python train.py --num_attention_heads=2 --head_dim=64 --hidden_act="gelu" --norm="layernorm" --norm_place="pre" --attn_scale=0.125 --parallel_block=false --init_std_qkv=0.0253 --init_std_o=0.00496 --lr_mult_o=1.68 --beta1=0.9 --decay_fraction=1.0 --decay_shape="pow" --dataset="wikipedia_en"
MLP neurons of a small language model. Each row is named by its layer, matrix (down: output weights) and neuron, and shows model dimensions 48-143. Each number is 500 + 50 x the weight over its row's rms, rounded and kept within 0 to 999. Numbers have three digits each.
A block is one neuron, or neurons of one layer that tend to fire together. After each block is what it responds to, as a language model described it from the Wikipedia text at the highest values.

L6.down392:492513575490550491464502458546422451530462452504486463594522523419424507455548416451464526461499544553494364474453472588445459538509597532380545507486450504608530415479546485472558487536556527512487574529460474453486428513554573501525407504609559478502453602588557518482530468539527544495
L6.down439:533436450538549485527498511569472489426495515501504496566504479516565535473549471524438429639499513545529430532541532589359497542513514556439448541498549634502423386465567502392476499519548596485497455467502533531448505570485532482439463426515511506437452477427589516374491520523479471515
Description: Section and title boundaries. Line breaks and == heading markers where an infobox, list or table ends and a new title or section begins, e.g. before "= Thomas Ellerby =" or "==History=="; weakly on mid-word name pieces.

L7.down88:560569527472577505498406511403460522498417567427425483565598511397533521503517517488462518517556562497557493589457544467434480400489516469573502514457543528537568593524453431493611490543597547531497621440429430533500520463397550438529521568459469472502506424565580469568432556499440545472
L7.down107:583433521448529432495568529324579471483453536529442527586468541579578545484467566458528475489515569460455459544525489491397530513618480599458516527519506521502536455462590521551515402550540388564534524503495487506489441560563525514409493463523519482463504443577459462501372492561494548433
L7.down109:529549468558515464436547438503526529522529412584576511458536462556499470418504386497447502525489558557499480450569451521387514584448532414460410446534532594483384459450521480484531514462418515493586406495424499554579485597512505491450572452532517492535538415448497475497467458594499502448
L7.down115:506449480524611451543525443500525511486534500554435467530479460398462542493564519428597524497468462544504471532480471563524542501496535451512506475463543481414504528504473469471530453380569523550546471471422534548412441532551520498508550419494485416513357485493591499418437475512523500494
L7.down201:621538440510477549513422512537466583563481477493489508496430448518589548471508550476562489528569490471492444449509416452420537456504523483522502499589565562542389508455454486520483409538531494402558417460497524564485542508485497533433470527547541522450574505563476527511447529505451401461
L7.down223:451492547536377464414415548497506506454528526475439482504430585537504464500546522488540588438482492440515531463461549473547498533459495408520591471543400496547576557490564495483508524643557443495580445532473633530519502456471496515449564553421487461500457455458479504437352576563505521575
L7.down312:562385498542570527457482509544526525529555515556429521520562547501525535460572587540553480522527599438507478508529431416457582467511445436593581469491433541568471397439495500391489431513527480474457494551337543443403518444464483495472479493399527568421558513505473436482401506578517486447
L7.down330:546514480532500499503493532571573550541548420530434575560487610407480491460428509486429577526507549451512491612423482551534439424440536547475460517402456437515488528441446511544511556511515533393468548519460393474525467404521537467547489515537515449461442525468444404457550544472488534448
Description: Standalone space token. A bare space tokenized on its own before the next word, as in Yusif oglu, Allsopp 61', leaf litter; also a heading's first letter after ==.

L10.down72:483354509467385580482532519505534522549517441475547459489583453520472502456599468473509479468504519532452509537541447603503534615517537493523425510493433559480452488547539521428468537548446396472496431500541529474571481568579510546438482458556474593492541528581482469481569487608454485505
L10.down75:455332554462524478468503531540521512523451617576479557521527538496503499418499483515532510550534456525558552454495544500760423467517495471500545536514434541483496463536444482553481487386475446530522468533502520508437458457588504492449530406594546509492537483532543426490568501494493537556
L10.down246:434453421523402565519467510572539582576567516529518454472520451506488611501524583501494459412535515566570555472516477501518441527509434510527534478535549552454498420528464513477561423500477584462522508499561478545499437561429498533429512565441598522521568539490560560533465527492575456491
L10.down290:543513505589514551513505536547545416563535456531600502419415592461459435453582417468540558421539513501521507524477517511504470480521509466390485532434520433492452470531469538458441473538440478515557460637508468498417503475469467547501577592646454530492506550493453472450502599510498576574
Description: Quantifiers and modifier endings. Determiners and quantifiers (some, several, other, following) and word-final pieces completing modifiers before a noun or than (-ly, -er, -ed).

L10.down151:536430439505455566440514468474495494471413523464532426490519493516627499490493494446507421564507619512511484471542381478544462543449479504489472536483604543474517552517511554489461469431584466533556553507472458506476501530510599506522568458483414491501529500567428503560537442544506438544
L10.down207:512434466492608523470499563515421416530530556435512506593455507447485434488504541393602544513558429490548500499538566512463496492526528507593506456432482507567554449466441603479502529571515395394420455511527515520462447436433492434426607464505534519461502546492562502412530530522424561526
L10.down422:448327567411490430510478570502448440497451503499512518495472531566606491479484498569498512597511473567506500424415540528667472475549582480518461464530551535478475550492552457542591488468446505499516442418528518527527559527582505416422494534447483427575459473492457488512563420535544457498
L10.down503:571521406547534563408460449569596452456535505509489466566508507479482444525562501526546504500543487478470522435563470480463511511520483496505563425617546578442532428573475440494504450498552412490462537578458512475517451449530594492442549566509450462468507676483420474462420474467493509598
Description: Day numbers in dates. Day-of-month numbers right after a month name, as in May 18, September 29; weaker on word-final suffixes like kill-ed, Rang-ers.

L10.down235:513547475478540447509547534450519482499505481506418529531516483518507512402498471453552498543473410514423465578577492507398448573527463476429484600456525566556468480545510524441558448566505526542500455544364405518530515530494565468501587529481629493523461452494478517510445542441557396487
L10.down313:575425514534566421510469444433531587444471538512317529518504493484587516472573638542551525555516534488484510505507446469485524511581507510487428526524487490461487495444459581475492487490517417504537440477428463516510554516441491492529511503522516469491444490518470417475308511486514446585
L10.down421:498373511520515466510572502446467609581447529536520515595569507459578512518498552472485448583503508522531536522453527401412509586557385500392537475488532469569523466546470514528474502493541483473636466467466546502519401452433451515589465546462601453483474406524512471483360506500491423529
L10.down487:601410461485502523465537413485389410479438546459455459480542536496498538494490565457636458562566437493487459511573564463519475491601506523641549523592433521533532470517616514526527524523530449527459549433504427515491494466537542500513575470486516559450461543475472567402519518524522467514
Description: Word-initial space before content word. The leading space token that starts a new word (often a verb or noun) after verbs, prepositions or adjectives, as in "to provide guidance", "began teaching", "Fertile land".

L7.down138:541556477527473547509497468525487486550523562500500555533447484459342500536419500485483482452386478524522489475498435441439571461459455390538579491418419448503482558558541583589421528587455554559524538523598555512533537424468349410538535456441505524487469509465538602563570542541531480513
L7.down164:577422452499509556464477454488519471524429529436537535505557479435540542519493574460466463581453554589519489467474435468452553500498460437497511559565494433570471497456480484456536545517483534570557488473556454515555614434618402543512434393445494509510452474562486484493477454488577544572
L7.down174:485468519491467502446472536488466491538560540573496486555540547680418498498462490578400516557460578529480515555463446451559534488491509436488546543483502553514567523520562534435502449548497406397510489538531554563446501448504455460500538536533534522404567575451504502522455480520403450489
L7.down316:506496556461541370487590539508532542530511525428480514534483539467448518513499493644504500471510532453478577547507505525479493496513502543466490503541554507512449518540557510446469483430514462530513382465453524562464514561539479551464630488464507453536461358551438535434504456521439487492
L7.down418:521423503539501466504561465522466458363427481454475453466468486502442541501486479436434496457508431374522463575447511561543558552608527515443457494591482533529505547502526473509526534469540498535535459502528549441507513482491472460531557571547489461529508498550453418485471487524566559449
L7.down419:482511499600503571511482519563548541533491455489464548512521486488530538551535423428502508486523474496436518467470484526483460439554514524504451482485464448523543501510521551505430513470475500448420612540577481512575568451557475464436551460467517408494451558534448428423624487532500470448
L7.down463:441459526479455487487495438527511465553460380509508533524585513521477544539538503520501413551476467481518446422496569435465546567437426513496496554521534458530511474455520394525571522538558551533471493447445529517452551601441478483483476556513538516541447490563566576493564533497425544531
L7.down479:537558515599415460482487560523447358537494512539466514494483538517317506486415494498449469555471514548489398493513460506565527481442508462566617483460491457505509458569513489507535564592496408485523526594515507523410499531490484532547503497562498459462522549630458473542468553581484556499
Description: Adverb -ly endings and ordinals. The -ly suffix closing adverbs such as highly, greatly, shortly and nearly, plus "first" or "most" after "the", and some mid-word pieces.

L7.down7:567528561568484503541514498500463485575513401488430373486504493454593464492562461498515490532557546557482539493522479441414394526494468487607474536480436453574541554479469524574501480382487484378488544526438444555472476475504494511502506594501444426505503551496419554380449504558575413514
L7.down157:530484458414604416553491542485437428548492497522528522578440493552435575448541442479490533513575517454508528540442569518475543403528469584442526565473496519574478559407375509519562485499549469531489476535487450470509532509540523488485432467530461390481522601486433410494552511467535511420
L7.down229:531516495495535463567594455465502505503509488529567557504503542616601540465424437524470483466526522550500445503422572464498422457487522519497502484483447511491428507443542506410490427370511459430539497505485530465554399476513495435444611501565544534558614443499544473482472562434499454505
L7.down258:488435488528501469487514481488453373488530535529547521487561478453490419437580587498538497501533493508498456487467500428602506461546601429507572622503572542506562527441471505591513466506515455536458561519441556541436468531526579454481505408438469471510518544499481510468555517519562557479
L7.down277:493528529498494495514506484575640490481468522461528424582531522488490446514525516487440435433522512414543502485496611531476501456477546530572458502553476524458471469401489434553512459499448468480499457702519530522478479495397509425413563481460484480557413502537521482495571554493478437540
L7.down392:416382520591411532513481460469527534483448488403473465452541529463535406519570534443470503524522583508456543457568448420531462529508523490521518590480567558443499536488514527522476583540540550539550421578495505425413512542507563528498532398430466471377599502453546496511531505531569531498
L7.down432:456478564478538444530483514488535541541502537538537386468572542476468518445526560541467535401532487517458529557509519486455472447487460435483543548525451472452516524622450490520583552458471571486538484480528554560609455587475425509494489528446578376468600482553480493460424480550455523471
L7.down455:523497403463475395440481533389491527480536448591530610518539508480464519442518399452531509523370401488540494407500528490541411528436491589554492393440554487472542518540534610499589499553458441547415468560555484511467507537589521522389494579512448445497501479423563542456553518481539503482
Description: Table row ends, word middles. Fires on the final pipe separator of wiki table rows, often after "—" dashes or percentages, and on mid-word fragments like inter-ru-pted, recon-na-issance, Gover-n-or.

L10.down15:530386502450565483400600563477459596526576490529477459532506575491532599464531550519465499538519507485403509475557472438613631476592542500486555464458531533466434519509499509430564458514448349480528566573514531447492486493478536383478433551563555430426509498510530535490459501464429456495
L10.down145:434369425523509552485386481568485487540484507480520525539484479545500487578524351518548514537539467522514455474458486542633499457543479544479539549510454473571567421433544523465455456491489544494449538465543452479493538496474533596443458510455502488565386433410514554584462470450523447480
L10.down272:487415540389578548480570309533495549459526468457476481501542469558514483474525501510483467485510461484480513478547390450598500494511454537470528499454498508517639440548465482556422447526475558443568485552396483503506431502490510538487447564464633489547578490511478540581496434498526431487
L10.down275:554369545519526476463495488614497514476586566496528430540532527435581503480550487498532409463554515481473531425437461452665517542504500459492464563469553550542546411538414516469559513459482540515494614487524516571480447521455488534487433523444357504450491446469574572566552499521508563541
Description: Paragraph break newlines. The second newline of a blank line between paragraphs or before a == section heading ==, ending prose, lists or tables, e.g. before "In 2009" or "== See also ==".

L6.down108:500485569586536445500550450552485462472515509468529576513470522476481487388571433440505611480560524531384474514541515514457470511496508414487504519489462434387532517542481478378523576503462513430504469546499570563487513477468455509542491554517428495429512507467505539404506408456439552562
L6.down309:453443532497529480500554501563515436502553594526445540558484533538473524490497496592483586476552447501412432513618510524516508491499430519505478578476520522502630461524466457436586470483548498514462442402473438567449340491446457485438514515472569473451498559551478426454482488445402517500
Description: Date separators after day numbers. The comma or month name that follows a day number in a date, right before the year: "April 15, 1998", "22 January 1720", "In 1937, …".

L6.down187:518474510504540480506371479487448514533582518531530489473525571589476602422450493458492452492527456516549419554514466466437482507445559498539579507460592473497506521490549515564534509442573508446500507585482530503527590486448505422440442435400458510461489507554534521556550432449397535462
L6.down331:476391484453508553449467437437517482613521515428521495517485585424446535515464509467552491502483489600473556528543478468522630518538541473455503594552510496480558503581512499425526526468450549597500514581407409545430443464511440466567536443446480475438485540495475438487492570440470546476
Description: Mid-word vowel fragments. Single-vowel or short pieces inside split words, often after an f/F or re fragment, such as Bo-e-ing, Fre-e-zing, f-o-stering.

L7.down52:420554501415471501457436624437458520465480419521439546472543517515524463538557465611460475460485531438459437578430546509475480486581552519496543528502544492535431556539473546515503622495458460421513496401550514606534451439559488476565393531667425502521546489457556475445531516486537563480
L7.down238:446522500541529467510582588530455522540518497551577518498465526412525462506508484493532498511510416463532487487499502425475476589502452482446463449505620412562474561593398532438430446563522530466497487459543458511447568508440581476447422531547437479535560553479612518508516490380490557490
L7.down335:546539447444457506551540414571566479550502436553487500559496463514453467405500480491502505571525433379445570454438514509466597469549503565601523460479459441541459502414501454417534510543498604560447497454485534545476598502559484501495470545635556443485458453517555528445516402493481435524
L7.down368:544407431524535486525515589500406538547561563467543396488499531412569501454533500507493537560392522502451516433455497481387591508502430507489543490569499560501487453527486491530569475472431481491467414537393467605467609604536466538482586423360442522456498454588576583515500504458582522487
L7.down417:474570458508483463551548493456475639474629450599483458516527482528470555474468511592539472423520479453519484489437556476377465515472437539461490495454577443514378438528462541511547492457466473417470497486472478520538490463599497516485462453501465455496566510469567503494568532505649480495
L7.down460:451438503514475528575513509518597561379559635462499432569460508580462467471440466486463532502460475415557509603540491428434540479465549457521490422511484491519480503511510418422537587554447455464528471475535566409465505501507488464439536518515557575465640589478564502530443501503599614510
L7.down492:500389423405542523413488414508558500575510479527480479451481467450542559548446459427493439467597505534507608501509529498468484575525453506550504475603565431493405447437512491517529531526496433527529509541485568544509584465497381521470547491435498520474509441498540474475441544503464518585
L7.down496:532526553545490499537520492447504440414463539529575568438413413440606527472540579527450510569555519516527412553472475516602481447512424573484429479491510494581517578515523419443493499492430510572484481563416550555444519482416521445471480447605436529478490562485430518505468517505512526497
Description: Mid-word vowel pieces. Single vowel pieces, mostly o or e, split out in the middle of words, as in Gre·e·k, F·o·otball, Ge·o·graphic, Di·o·cletian.

L6.down247:359533492482467445561558555470423532505448580508466464468501581527513476554470494514523499484579566567567455473485596505565547545470519500521434421500552521407519452436453495575498465530476460619461489455487555426502457593489504529458532552470456454462614456575461536490506595492565529545
L6.down433:453536523513381495453538572427543504535507460596402502526416515569539616579575458501470575436489476364570520469515443488550579528562474471459512542441530432511450456517432486616467468503548508503497586488550492511524368535476514491531432504520475552483528462500483461512527447416474570539
Description: Word-completing adverb suffixes. Final subword pieces that finish a split word, mostly adverbs like of-ten, usu-ally, typical-ly, annu-ally; also odd name or word fragments.

L7.down28:495360493474551505520603528517506549502446556527445560444438401577462460465454467568401493437535530483385476511433558606445468539395483499487534536491511490510544525629493500497554605567415448483477467453459497545518555519554463485563582506482498442513566566575509474411494486399488572462
L7.down83:523399367425428442548484523505462438532501422459588529518459581475494542441498461549464424507570504526461453533458446531588551492504516485594521552490475553447562510503636555511495545479574505478448484512530412488417499513466459517476387465566487480605398578489496502506509546540507408468
L7.down142:478503336498452450439504447573447552608525457526450460528535489455464535492528561587461463422423553468513559476458521568365555486424504511619496492523499534591431491510624498489471537503491421455472462434539533530483463545546541452477504435435453468582510517421507519561445476518481501439
L7.down227:435606520520537422620513466484426490485506443522569455647541475533537478463518592488531491444597504566414540474459523508453498433548471487476515535545503484474425429550478539482414592509507524491462447393489449518468440474503517518472477563569504506444431521453508540493441502542587528488
L7.down386:435556482510529484491460585549402540575465521484492531474468506473510695560495501436482522484453544502461506481516440489524447510498491546493452459539490512533470527524513461549473508434499507505520510463455656379479662419468520439542567469414504477504550387472540544481480503439580477472
L7.down397:515448492514459516503512419493504590471474462539454520525520517535488366545516471566489475511557449491507447512513525533590585588433516515544529388493486457480378437519497569539525515572504451467427517562474479499496498536401459490423466397480473528584497440524428586511501516481521507517
L7.down456:560477478424414527547511520482479533462492551461534425474468563496455471504500465502467408496451589566582482576558446489451477536524433488536460520408461553486435561593458509502516461419515472583512454555492505511540479480491512473633424570496525527570455432515491398483574540495433482555
L7.down461:519490521479565535425426548438535501474547467472520520528468557545411500536498506516422513504534476502467516501444495587463528361416488406500506556580445483559462481547591554528513634538591505472461529495427523523478469497462461495481392573508491548446532447607474373509483541528439512480
Description: Day after month. Day numbers right after a month name in dates (April 15, July 25, November 7), and also short mid-word fragments like d-ra-g, Th-at, f-lu-ent.